config.toml
head_dim = 128
intermediate_size = 704
positions = "rope"
rope_fraction = 0.75
MLP neurons of a small language model. Each row is named by its layer, matrix (gate and up: input weights; down: output weights) and neuron, and shows model dimensions 128-223. Each number is 128 + 32 x the weight over its row's rms, rounded and kept within 0 to 255. Numbers have three digits each. A neuron's up and down rows have the sign that makes its largest values positive.
After each neuron's rows, "fires before" lists the tokens most often just after its 100 highest values on Wikipedia text that the model never trained on.

L7.gate531:058067136145086108124105089143182081133105102118119146138072036150134170152132155121156167140134165114131108116118163145117091080156107081101091147082167190113093160095113099125097189112182074148104109098088118142112192145109156090150152064147127182127151121131129086131198157103100117167
L7.up531:071146134140117151136177174145154083173053161092135144157118096171140086083151151108079153141126092185166119124120155107111125109136099105118039128109155155137052144090177116064125090140059156097153103094139111111119128096160157090093114151111171214151191146194115138097102221159143083146
L7.down531:147144052135192132141120147131128152111105160143193130116121186115085169113096124090164131103094116148144182155132127139173184072157176204084137084151101115121157078174161166166153104080181142097154159154127162087129136150134133119141111140096099128198093101091109179159131133137166154065
fires before: ",", ".", "–", " and", " –"

L5.gate488:097114154102121123113129086137102157133190156209054165124150174114136115079112112069172099133083156113131132091116129143126135133152137141119099169106148100137153103103136170194088122124179090053080120138141078094135142103107123131162178067163138144137091067134079149158125109085089172150
L5.up488:137153172107134164092102104135118141133220117155153112149124115133111154109118112075137124166142085107132151110059137175154123103104141100147154185162152115124169121106164099153092125125175081111085060161039141140070132106130176159143141125150151122149095082125088088114051144136128100137
L5.down488:088120149156081110116142119151116131114111127169082111150126168107173102165133172095130141141077116176158121116142088136128112101146067120173155119104137102179109120096156097136088138136127128132131173090124130153122111151136103170118101118111130128173115140121087134106165124128081104121
fires before: " as", " to", " for", " that", ","

L6.gate681:136141158140172127051153139152088124132167160113103085161133136120165164128105131138089102139085074112094148131129065191118101104102076125164114080111140103098145081143156114052095120084134130148171161102158096097099085124082191173126159164079123159085082143169175151136100134159149116175
L6.up681:104131059157123135128157174124121101116105118157078186154136104183108135140123109174143128139136125122172123089094110107085136142194108134163080113114114125118141131111173163128173159110150130167093163102148155117096124150113106071152081129169157151137112129116179167219106112117165076126
L6.down681:111117120122085105111197136118086145122110128148154149132101144175122094155096119171138143119110146141207151066116105082098100110189153158180135129121119142136129089080116184166116131097122121145136196070157125123107125156169104093144111129144171110142141126110148145207092129124150079097
fires before: "7", "8", "9", "6"

L13.gate422:165185227137169183146104098129075188116183108126160122079136081173087124147101099129082137096097101081090073171106083126128114149122080095153131129127132096162174120141142172120106172081153138074185112180142133118106132125103115131174155099136178101104126135138074212181113151113101138134
L13.up422:161105103078163146119117084133138134132142127123124105154129113137122120174116157152135108158174137123131144090156107093163104132082116077156160141152155097108144191123053130125141109167083124095146107183138137061089164091110131086111057141162144075096120163078083149119140098117125064157
L13.down422:173163153146124141167102105125056165136075150152144150139113095122089136172130096123121090099115156082126148092152171111118141099170142123069113063175141120113103119037123160154110195190143165082135074190104146157086136097179179107183089125105135126173103090089141163147089131105148139046
fires before: "5", "6", "4", "t"

L6.gate237:111126143154132195085101123105108094157110065150141129060114117148127112163120148097147164144115129081125130136106113145058136187129041115126134146167142130082095131131098177154100141145137081148136097060114183141165171172125120128135143088096057067179141130126084129071102106215067139113
L6.up237:120098131171103139132187181097093103200101137117094134104141135101084098144118105132174190165125119104134082081148123103081139149139131141164098150114080108131159141126057150151102156165095118121091084124174172123170094137156124099103124095106090111133166163142141183099110132141089109152
L6.down237:069107079119109177072104161174084182126122138122134085137185146116195116122130072089108153127156140129186121119112106060172155105121240107103100185113096131161120095151119122124183160076089091111120162095110091186131124114081103109153144142110149103137073170129133084112098158097136124121
fires before: "1", "0"

L15.gate493:183187155100149112104084077094162150078146099048107097169143106124168178135125173135128132163126147114140104111104153139086133113096130097147141122131108140108115153118170115103092142102122074073125154163145111122080130159112135070158088126142128174117158193167132096124127191163098076135
L15.up493:073130066108085167179189085116150146104095251152151125149109168133188121127147159134124120107047135143176085101117144085117171140096127162208121122131093131124108160126154137162079113114105139113113160069138160145163104171151127052136112190129116107088183164042160074137101141128167104148
L15.down493:077118098103178169123056137066111158101053185189162126134062179112133183172149089094157124152131127162151110089159104089125107108150186102162144132164113072099079120144088086100174111110181165184121144070106113116202134161204142133165129122131140134123192131097150144168145160142132130148
fires before: "0", "2"

L10.gate513:154101159076129099069132137139110169157091109079117106100101081089180081122098069135128154156204138122079164111124136147124163152111119127212141056060082087171147137092127155162137133161187155086214139090160098100135173092133145179174086165130099182088104065125122146149126083162156164172
L10.up513:187093135091121116144173156111137177132149076163122156147151099084159099163123083102116193153134129162200177079148092098116126133145115141135213154091119142152138133173126092122085091128118066143111144083145149139096200097125154105148127123094100189094120176167161139111086118149122082160
L10.down513:110080099109169132117102125095158153125072142137136130127131134122150099132127049133140159133176097132133088165104059098117091132153158173105139138165142089105138036155065112126157107126185181138123140144127125145172165126131142175131149135164089048091131135178162097122106077107190127072
fires before: " ", " |", "2", "1"

L3.gate317:160089141137123158101079082091101138144170184159160148188152191116180161083140171181125156131080162054147191142106082170104098110094146111139134120136177150088136093097183112199129129105095091094152045165133143107135077121142127133176122121120077069116071113179112144174108088102145151163
L3.up317:147093105118115137082151069124175144161106135179107083183099081126150136162164153154146139097057127122169142073153091114140113135111123107155141160122155158070090118085141144176104165133125177120182128133202137087032119142182126124182058101150126110093098168140131151149124129145125146133
L3.down317:124090126078087134092136080183112166096117120114104103129115123088146154112142119098060129109070107167136154154124052085127142122148134105176139118124157122110046115116093135137115121128081099097166158115111135149113130127144164080151012134078131093121119139075109155124128085140143088099
fires before: " by", " to", " that", " the", "==", " as"

L4.gate509:084166174108160135126145101090085136110153150138100180115159103129152205084096120130100092116132118069082182111132110182176139148102151091149188106167119129145147170118144148180121173126139111061089126128168141111159156088131191084172113118119077082158074099141093107165123119102101147138
L4.up509:085107093145144111147091133132082176099126129109089086178118103127116175115117158143149168141062103121126150095206125112095094149129125098159104121173165119072104082146172096125081065085142118113104134137165136139109111076124168169144093126122147103086136075117148196101151125115203132195
L4.down509:093098177148112139066167137116113162136101183093075115154125134120121096103183120175146113179109139119200086085128080107130087135073027063180165115140118149107057129128103111106117076130126142139133079089161129135102102105120170164110084112066171137127146107164169153070132114110120143119
fires before: " that", " to", " as", " for", "ly", " between"

L7.gate260:130101156132115071177095100141143096150181135198181147059091102112158170118120154127149084137124122095092153094141122186134084147093093079134051152149098176091126158130171111127116157160165103149132132095102127097229120209101136093194094100158108151130194091176151142152174127171069130187
L7.up260:156056136114085207162113145127110099141179152109156136109094144104108153064158133064118158182120122106145101114090132110132125077114138127052159162090093179107128145104176094121115099094126114094128089099065136147064122157154126103161147083144132137141175098120102176114112155109163111099
L7.down260:106108105119176162099122148119144143116120140117105130198128154111171107127138095082161118106118115092110095125145136131121152110192091133135130112127139138105112114139114151115099150093156131068106174154133138100049116143146117101116192134122164177152128132106097141125127121085106117063
fires before: ",", ".", " in", " to", " and"

L6.gate107:132136105098151126083110099160096072126151118171122097203163102103128108138101135061166153077123164129135081142163132088103119123144102098111109158159142122132133108096106162121168143158111103105195147088146130156084114181074144188127112199173176141147203127118167108138096215099085163132
L6.up107:193146194094151125122099106080099089123138073087067159115096107128146173155063083116130129072163131061097102115110132090144104101125099140136128188160151135122162159159076164101142146114136123106117144102095141145152170118174173212143178135146117175177129102181133153155121140134047173129
L6.down107:167139138142121130117112105106154116108165093173125111125105187133111107133102149110126123087079133176136123167123127113124178169122173144121123128082179107107116081086082053126128102118155123114129102185130189112106106148100140094082094133164127108122111090125113082161114130099101138126
fires before: "3", "4", "2", " in", " |"

L11.gate237:139135182180177122122193131113151164119148116127126116107151066101113173147166162087176173136109063092125152148096174141133145117109099122158125115082128088102158202114123155077138149105131117117144133173111151084124166190082113139120145130099112215142135184161121111106129174161145119158
L11.up237:066130098129074120168199080130117146101121193096135072126105101147108175130149096145136130164103141141115137143128196081164158112117179168129090137104121108087156151115125073125145171123072149081141071093144150111131086121100088138102087138111138140129074215091146146178123181066189151125
L11.down237:132107104152113105152114158163134073128096152143138093151110148152154140082121096159128105130168145161124102152170090073111125089152217143109153137161171177121141133125092093144140131132130146108150074102084135124142155115142074133096076124139161072136139160138147168169124100091151172111
fires before: "0", "2", " ", "9"

L7.gate388:121144133115158134116112157121118094164096102123120117037057191134100136117131120159105151101216128176122094131109160122195070102137156193155153120138133132079132107148103125123133138168107137126142104125131102109104101102119108154066076108136069148139123205137130075096160149164124156148
L7.up388:086105114098101124112145108162141126076191143149114113151148093094167060128174087128154108097063142162102141089083175158142131117101114131182215102155116051133113155136082166152114143151184097172126211093146138083131155144148122131127145143142119135094096027145132155147103103151090110121
L7.down388:088144137152090156075120134074128129162113138204146119127085113146110092162177113117132100116180123147115100149038120162105142117159059079152178138148155115106103133133177188080091118096126083120149090139130089138108122095089092124057110098169139112142084130157071092179144084112065104086
fires before: " |", "1", "–", "2", ";", " "

L5.gate362:125201160095161086133113169156211137220196107193105130123133117138154097152067108118130135209187115124147095121141138132129109108168081159148180106099126104075135078128118137121144130101108112161080183137078081123133129132151120071123116096124164164123124131124154104077161136104117148190
L5.up362:086120149137082129185139174150136125122137103153073156113117119110090114169075143121117073183178129186165096134161107142190112127175107121142176091156122047133125094101107067154076129073122169139101128180182084114141156137120141142130138166106136100155104118173138171101149148082127061078
L5.down362:160059130195137143129132127198170131125067109114100130108154129152161142136156106189141115079111158141106145106131102062164118130047198131151080093127187136155115139162146137127149157096124128141167099140147160089148140107117130119164115174104106143140110152155127122152186134173149146083
fires before: " |", "1", ".", "0", "s"

L15.gate53:139143131146139106158150115094132172095080072095203120153112116153118165159155137111119142091111132125137083116112068132158086106140102148154151192087123104164133134189149161179178169094138158133135078210124103129114114094095105085142114089116105123139170120105131193156109116129049108103
L15.up53:093127124144115184132148118151165119089157137106128058118129112095131153079089113128161098115122173156161119132138149081147163139096115129102171065133142101076140154128149174179141145115155060145159137178099161117058153151172169100116132134137139152125099109179147184124146141165125184119
L15.down53:142137169201137197155178096117131134139161140083102134111159111150101152118114127119174131167134095079153150109079167143083168079090177122138069096135095071136096114056141114109103143109119157117106118114158135141115126121123183098140084041101220163128131049173124133118133129136158182070
fires before: "4", "5"

L6.gate111:139121121135140121092097108122139091134144124151131150152149170168138180133120125168147158131160129059088131114085085171160150128119099123134170083121109140128097167125096121126100076093144146120134077096132150088158124152138086129158177148090128138092139124124172062130131130146115189142
L6.up111:114109111180141158162066129119113139202127170155123145136116127141133177126123159052158129063131129163139065113157111050124158115127125100125136167125104059095139140112152176099118115139119116118153146190093109073160116116116120138141162148142133165179120148137183199098135148096134052167
L6.down111:119108161186159109120157083143122134154109168117193140151098131196119204227104202101137082184162159118114104144152177045105188130176164126076149157127148042154109142137118125138133139155073102109161148125111073106163142178096136106103176119098147125154115125133144161126168143167122093148
fires before: " |", "0", "\n", "5", "1", "6"

L7.gate581:107131197095158119157103138142123133130118136162089125091144109120057151075238171086116127117188085058113120154184099109153084184150077087135158075132116152111143126133084139174134165097125098126147106111089180157163073103108140105122161122112163158148093111128115120187141119196132136193
L7.up581:133092123102111128164115134157099150127111174115063088076150092078100123081205168095090098138224154106133096102161110099150059159117149129107161078131109125098152116077117141161118074104167108066116141129094167157133094080060101135116141115128167098179127100129130103091134072081127175146
L7.down581:145113121112100173155095168147083140126150137069124073091162134140125168151113127075122078106145107159158090083136154059093088131168177151124147131104123150156138078121142140111123094158077133086130117125154159110127165105114091105112152132138082186164136095165147107061101123060114130101
fires before: "7", "0", "8", "4", "9", "6"

L7.gate123:179125137122147150113065096084127100122153119193081171145093139142101099111172098111151131087156161161175134075043156134197140138145123153123191150161141128160103135122143139125166095145185144130061123175086191083110119150110114088129196110135123193115127095134127097091135103168149160141
L7.up123:116145157110114130150111142166120157105147108186063068074142136076116169063161119138165082143086109094157133159125205142123105126133107147102166135168075086127180153100120142134117130163146105125129163084127100137093149119154102124155097054137126119102181118135143132128158084143073128175
L7.down123:128099163126105155071130184136153190113132107094121156118123124100114107153191120203172146154063120094170122089113123170050120146195080123140187113134154121164167104141099152058149114159151075138111166088115070107102176168082100144133135041098162166133105128122130108171167111084132128097
fires before: ",", " |", "–"

L3.gate541:160105205182142085093120121102181111177186147088138177077152175081175133129118098140187194103157124115172123128149131168154154108161109130098121144139144106169111136102138162092097116209107162139122097182102178125140081132107150057134108094124161120140109136167110127111127130140099159123
L3.up541:165110162093147136099114075137147167098154125133130131107110114100140141139106216141114183145155087074114072150132043156123122130149068141140096146076108067101082130165172172151134171151130122188115169131135112124132141112159177100106152137155102117103153129133093166109138130148121141129
L3.down541:124112136161143128084141163110094088099165156153086106175123116158160132106166157179122170107127135101145166074081108101097127094069169113191147094127178140138148114134140161082172129137103075135103094122181170137122170161192138130105109110132151158182105118186129130109114122114104133149
fires before: "9", "8", "5", "6", "7", ","

L6.gate440:119192123166163149118153148137155112161136073117114109106148133109140135162112118131104122155194102134180190096068148183136124164118068147149145129163185073069118083142155127116170120179068098082161156073173100173145135130102183100127128185114144163183141077161145155039169112210109121172
L6.up440:107127087188115154096147128167172187132097083082122149141164104133110111195110125097146093116155095202166189087076157138093153142132109150141118099140180099105120113123165141122132084176071095097177145104235131167124126146102095091147116177150133163196170056097187162073149136169213134136
L6.down440:113106106111103205188150117171113132071123071109193167147156099174103178147116110097128122137145141175129129135112083145144118169114147153156123117103139106077150083133130103145125136122131132125120130119162145150144098136086098094138138183151142143163125129131166151130164118074158105113
fires before: " |", "s", ";", ":", " ", "-"

L4.gate466:054166187151154134161146147174104112159151142133087151116161102127098122077152154125091101162111170093157086083156120114124116140202127167184113142056142115217108126078130101139160134144124118076159121116105102170133103105111095106144167126124087185121113152104137055080155107143073152131
L4.up466:102123116110135134151110164150150066122086077157097088129123085120088124124103180056172215125136134122136064104117149105203131173155112138136106051106127094132117151129125095151153083098148113142096135123126196073133093166082090137133093073116142111144132147135128147133097136100081121079
L4.down466:158116072215107205109149147163139116146097143136116146155073120089097107108119120159127154109118119178101177195126147147090166133119215128135066111149073143119123142183136147099139163090141090154129129147189109134117122131149116146154087150119093076095200154086149097130089137127084146146
fires before: " |", "2", "1", "–", ":"

L7.gate76:149175165086124084104198184150113113109141097147026129113123135131093114177135088141143114158108137094193124131129098131102154119142104122173135140138133137134130115193118102171107150175148154116104161136110139099116165133090099119189153124154139162186110124068165126136139115150140146148
L7.up76:127110113134110100204150141100153077064106146103085162075060140116092134101119091110142118112151162090142077132123097144159092080186130168163147116140104103115135145160122169144146132167133188093113156119144195096128130167152124130129113100157129122189072097115121119166156078165126155071
L7.down76:131114133129143156113118058159077138095123110123123107104149106166059158130153131104062122050085116125133102120106143123136117125103150129129079072156158100153185116122091121092140083121149109105139103137158169176156160140120093097123068111182123167152075087171145132095089134111081121137
fires before: "2", "3", "4", "5", "6"

L2.gate12:152200111127130153124142139108131155134146219162108101177114147089083136029134200125128108156147093168119151135123096169136137113050109092088080157075088131123188117102153160123150160088056142130149159159077133091132141090156137091173128112180132156137112120124131129132078106120078079140
L2.up12:126087118079119077061112125096136093143093177157161109166107206170147104121147124137066138137157146116117067113188116132088098172098090130121139146093135167080149090164161103143155134091063139175204117152196103163126132127076126094115163112111181157107164137126102102118163115163169149152
L2.down12:118144138132118083108175147059198079147105144127099100140138163166155115193117126103136130099123178141130076129104125141115087186133000124156140139075124106116093098111103091150130106078032153151167140131157075154116122086064070118127137106106163158132128109135122110143214134222106148145
fires before: " as", " by", " in", " to", " for", "ing"

L7.gate357:155108129145113145076165114116134107141104082081077132231128120174149139145096160111098113161152141143074139199073115142171070177158103138155173076107157162132153124113132109132140175132141158084134127129149091160107125184133158150145148069133127177103145146147156086115159167179137146163
L7.up357:147126100141107183145143140163108115139058112096110088179136097180182139105049120124116099205144141149105127149104090123124078147175151135132182099122140131130122089130144112128133148107134175068154131113122096115127122148130135124135133155144105159187120187144195124096126119110141143153
L7.down357:122076128124164122184168156144164162142104162098155095162069115188137177150084125107076062176139191135164129127119145092079139122183130172075109063071131066139132053069127118128120101141114170113160115145177088220131164164095124104174139104108099168119111186086204183165114097057165133125
fires before: " ", ")", " |", "%", "6", "8"

L7.gate236:070113209122188138128100084077161115181167069130104152095094114114123165170155208137134168146170152099146131141122131101138119155163102115128115147132120156083096089162132125114100097108154094106134100074120079134104131126065120122104132101107165107166164117158088154129114152243070133146
L7.up236:051102132112138143160114098105147151189129116152118105101110133108128155170130182123122137145139174130176088118130158015118118149165144126114113131158098097106085099143122124103144134102103118101144085032124085158109108101073038107066075099128180086189139158146132163135096134126101082144
L7.down236:130098077129082113147132155182076148102086212111154135149137151129122153132115114087112120100106107179134112201145159106133127128074255095107142133117118085200141126121123117106163170162060151127086107137122198101136151136155126116096097116118112156173098140115174113145119133051154120122
fires before: "2", "1", "0", "4", "3"

L6.gate317:155142142123177108130119029138143154117138091118110089142179169151070134105169107139101168166204148097132137098068165153143080124112100074145123108168129054200155113173135134176145099118142170107107117177116143069052110095138148138134120071154180090191117058194098139134053135084186157148
L6.up317:116096102177162105097088133148143113081155075138094083095117130079107131107188199159136111111167119105197147167096094072164141087129087128159206175206149118137159132127100128093139162138113136165095164213112157116104107144091139070133134123145132123194105120123151082090098125083154140173
L6.down317:150148118147145149106141158114107177158123109149106065191126100117075071164137127125121076080076099155164149148146060121158173084136139121095217141145104103112135138086137117073133190144115129165131129183134118091079116115106120138105116085175085109181094087146172106106084139068115140125
fires before: "9", "5", "7", "3", "4", "8"

L4.gate181:167098174090128150162082070129081155102112129183107100087087100149106180150109095176114168125155114130133070155098132139172146128092097142121093134071120150083125154160165112132167153129102111112180117113118117141137106123122085126156127103082115054193168138173113128126118146151147100139
L4.up181:136108087100146118130116166159126122098117153194162070188121061133103138123182174159130081111179094165134096088159148134163102098104115119149137111051110119133110137142160142136141097131164113091126175126126157106125182170068107088151114157169137148108114073059115123144119088133159145153
L4.down181:112166123140161105109089098077177220147120112161181131093136128155128097077106142077111173124129184127133151100125199117119106123133179144062127076104149121154153167107124103094079142136088106070123104152164127108084186107101135156143128143112148088191191174107159116109190195144067138161
fires before: "3", "2", "0", "4", "5"

L9.gate598:118148137125125115109166145112110097119131111043062122119144066120164085170131111115142158087121099124092149165120153159137073191103099136119149125123092062169093160147140124135105098080142164098104096163110091099154104078150188137162113118127099115141177123120126117124101066135165089193
L9.up598:138149120104125134140135127113185143135124127157143128149148060129160157124212117113189126181110129088107142172121147136124119152082146087124152100085080097095167148073088104121184059172083092088113084086152113116163123126078158149146181077102109179141122082157151162135128136166094132174
L9.down598:107162130095057066098131134116136124100065117141110094121188141153097157095162153132163082122079131121136104100140161134153152181077108180098146173130097133137164141097092110089142117156119082104162113155120061092168135143126146158177109154116124086122106112146182107143097140110149088162
fires before: " ", " the", " his"

L4.gate648:165133144144184108115163105137129117119113062066157104124178104111065156091110125110139124123188127108162136088106103073085135145151102076212107063166119089165151153149125139087100115126076100153106107177138159100160156119152153067100123103149107107184095101168146059107100102087083137147
L4.up648:126116162170152107094142129100125156145154127117160150114119143145158120084150113144107172136127146036143178101130058101160120150127136094124167152130073110190132120163095155119110179113125150171147090183150138129183148080159134116169143103116095129126130131162140160122056156116124192142
L4.down648:167150142151157099130150085028129160106153165146135122173088106118175129100146149142152181078144086102169146107122088105138099175146174112109143142118136110100130189108105107087109165178129145127100084133112177156085162131103139135112153096162110174159118138123111094097065164108096102141
fires before: "9", "8", "6", "7", "5", "3"

L7.gate376:155093148148124133120094191125126115158112123147116129096104125159156132112118080131119165134127146105108149093152059098146127147143042114139154124157084135152127104110088140100085141127162087101134161109105148155159104121141152153211215098126123112171169107110080151118123104164114081099
L7.up376:156080087151068133136107171148114119176117120141111111084107127165157128116126101117120156101144142115141167067143098039108140116184092129140172123163074069173142110104111145151120168132139109083136167109122130159177103094145098152185155121143100076164141124149091206122092109120129104105
L7.down376:108124118080158129128119067157136137129144135127144118145118152108097161177109147113149044105117102149152141169120168116100159118113255146111135154126149109110125116122133116156151101150090170144143106139135133119075181157122092076108054119115109137120078154128157134131121105084129170089
fires before: "0", "2", "1", "6", "8"

L6.gate2:110101155064187092139162133102107109121141152105149147134163081207136150126090171139133167127164157099111160140137081148115126133141139132112171127105094204161131115154107095124163204088172180135099185165154140050114072195137099179125124128077110159142177113137136085108099163110161126150
L6.up2:119108130059161099128203150134139136147114141099148112150130100153083133115089225139095187144179160137131174118155095128108143087163172145116175156096114174162128125157150070088145152096158149144082175168154156088121075136143137208109142168072114116172175136124160103097121099113182113147
L6.down2:118108115083149156198128058154128150140137090101150133092141108151135184132062137145071144165135163150108186091118111093083106081151231148098190123136135115147133123144109086099131083114183173141162136104142149108128110133145075184073151140060148112121135142069141093127113073091216087112
fires before: "1", "2", " ", "4", "6", "3"

L9.gate454:080190109154105132134111100084111177181127137111134104122188109176110132070160198110109138112095149129103101074103119124171186138096096095163133151128059104160127124103107131165128132138192109047154125157136087090176138115128156165144112093077133128149146115121102132154075053134095127144
L9.up454:125153084178123110130104100077120137166144119104197140174084114153077101102136107071169104099119106091124117184088141161172162169107100065104158126059109139115099144118111152130149156065135146118124120081114115070132153104103164131137127102113165142067180114109125108128138129149129120116
L9.down454:093166118070157147140099082116064124168110141110151097137160168141172129100155161158104059148105169129151087125127157082135158183078193122120129124184177095149165163158139078152128084139159089102122124124145088074171114142147134141179098125097144089141088128126150151120091120151119149170
fires before: " the", " South", "avi"

L5.gate108:096125134122189117069139097079191185127107101102097090056062090156125074165053110105140149136150170150168097153178135111165103074162093176131166085143112133155118160132082091096210175161115128136112191154095090139134154100181163106109107102185148094131134202132167133123163048150134099133
L5.up108:106129160087134143186103117196162131046112108129159075115140149095143114093104102087097093089113093121108089095088158154117132156116145158126146153146144062172107176127113181132100124141132069138107116094138215148178090186148118123100108173170201154156133135061066176138089133155106172105
L5.down108:122116111125077150131144138095140145149121110092095071129160083108096147087101107163149176128139148137127116108129092154125095096107000163170125155143084181093133103131098123155111139164142153165101121144086106089091113095133152090059138097093133099088133143133158118089094063173175144148
fires before: " |", " of", " "

L6.gate130:200161143176127102109117123102120086180144137126133157060110139093142118144155154085142148117131145136178100124104163106090153138173114151161113160099158127131127184138108142109168125114094163110081131170132151149124111122112142135134152168110144114170142181064149145064156159153111129127
L6.up130:171090083074096155078111155165173111101140076146091109096147156085168092079177131077096160131133103169130120109102126121109127131117096150183177118092113136157087135054140159134071189128125138121141090119211127057101135145113086137079148101128137107117093078185109151104133120139110143109
L6.down130:128110133088126179083118117158138097105129112109123107109097140164081184166153122199119066098153127136096196065154105134087114165130092149134158137114179100162099081161154119116138101133093114172194073139098110112190146121053112125116098137132154132127104110135188119135103158119120125135
fires before: " |", "\n", "2", "1", "3", "4"

L6.gate87:095111179148136107178172114107118134184116102156098238125131134145159153198122142172125152166089137080152089130119084138123105182115045090154096151107138170094110100151072085174129115127094115141100158156105122113146101144131079095129171177089092063175150110140137142123142157176090151107
L6.up87:114126147118117135116172071130151165168135071146123124127104109173192155131134106124150153146130077120144110116169100071142082110134122176131133168112073155115094126123090154112086085128084113122082135101180179166111102126172128114178130122101134105138111077101103110103105243156135154070
L6.down87:167120078081108163094076102174141137106151131165165043161113064095138097073108089073106141150152139113131154104144160105148156092111255161134147112128111112122096148109134126120089088082155162158130135147171130172105151157176174107135096140138148149123140138109140148142096136070150114157
fires before: "0", "1"

L7.gate401:177161160134141107098111134111152177200093130118122114067119099097110086099144161071105102118103114110125162113071123156059149135125090148107141138129162124159118147133148165106128147178125115080152118110133115100154102113101172127167115142111057091208178135147116112077113133180171063192
L7.up401:097128136155094041116113163168130156143099130126097085113133038123117055106106080049109136136118155107110121095055150105135124121123152106117115176147114099143146123137144138071129127130150055070091106110129128104143082103145159069144117150127095126154133134154091151092074142152196089172
L7.down401:128116101162064063150116112133077089095091141099098103135144078120141144110113061099129146124200145153109108117088112107142072125126165119156134127200083136157154089153054153063114188083166116124161134151140187134093149109114128099140174156104183192184113090147143167166103157092129103171
fires before: "0", "7", "2", "8", "5", "3"

L6.gate402:161101142130149106134104164147143135101106153109076092097172093085133181171146221151199183137170143154100148140100122086078122112102085135153116083107112126154120147119128106166119094127137159120131131136163170136073124135134124134218087101141152090116072116160159099108111097154101110162
L6.up402:174103145166130078103125204112115120189145151151144080127120149085120096113107097134131154179144168096126081124083068093106135134144099147171075138147065116111120110210107152136167157102105143214108126147132146133132111114132160121183182088048120111121134121173179122118047089106163134143
L6.down402:137080178098171097154169152098152104131057118145047088158140092079111176151152121149172166157100115158153101168049115115185090114123126165169161126127098122138139137100086188194149130167134127131142132090150119116170146119158143149175135151156121151080114089134173128128084142141167147160
fires before: "3", "2", "4", "9", "5"

L4.gate577:141154188069150087118087143101111160111174162138138143146150159172093117101168131177122162076120147109153071097153137177124151190108083099096104097176096159119126131161123160133092187046150165128113129133120099059058179119087114107125167102145132099164100128158124122112097149119196193111
L4.up577:138150158170101106089170131169166167124163113164156119085058123131179133171151113136097110192134171156170193124157160131129074156166136089212112133075136149122137127118092120164171121137114168070153121087145134149111133139103120172146142187102116123100066128078186106061087117129182207133
L4.down577:123111194101100093109058105117132075158193128168108094098097125099123115188153113135072107113197178138144079127155164152136109091135027141132099137130110148149068160141098141070136122080124180130125123133089180062110165116109109105092106171085191081206146178164089081103130121118103140176
fires before: "4", "5", "6", "2", "3", "=="

L3.gate72:114185130072159094107068093038143132133155169140152113119127197086168100080090143145120120102119145091149096087181144181088108055120063050090150120114170130140163153163129134152123176102147113201132125174168159101142144152148106102167127167205141135111184162108134150172130123130145192137
L3.up72:108097141138162094099153141121151189112078165209080127139086152108119141097183083140147113131116162104155111078161092162134093146119098084109135148090169160097200076140118085141175142148057128088133158179148101077155091105096162129144096157132158130125118168112119125135163119118111171117
L3.down72:122160137137157143128100128057158196138131188177106131143096177148195112118151093145125126150107143142138170088148113152087174137118114132121142091105132134085172118142054123125126091124086156136132143155133116070153097130138074154105134128161109129126152135153072127123167140174136132133
fires before: "==", "6", "f", "}", "ated", "7"

L3.gate84:081125119106133134216144162139097091109121090155064156177133153157120130159125154134170130132154126045129127153049090150070160177120108113141098096150096163138116114170092148125196127080134086128083118139139130141116169177170088170126136124133147181123156096107078111125132106148150144108
L3.up84:137132152071097122128113148108090130128157101163096112120158166069158161144118091183117099162181108081089069099093159126108105107142158174127175153142142184085115155118155143165121200103098151066117085068155167197165151137148116127099118143190115150134092057096158062098190168090115208104
L3.down84:121141148094076113156075112184137167115177130113175042087111126142146178100105160135151142140097165113091102179105085048173125030143163156124095141065141118147093093075172118097101111124049072129156124117119160201124139056140086129124127185102175123153140114110137133151128101072093108158
fires before: "3", "5", "4", "9", "1", "6"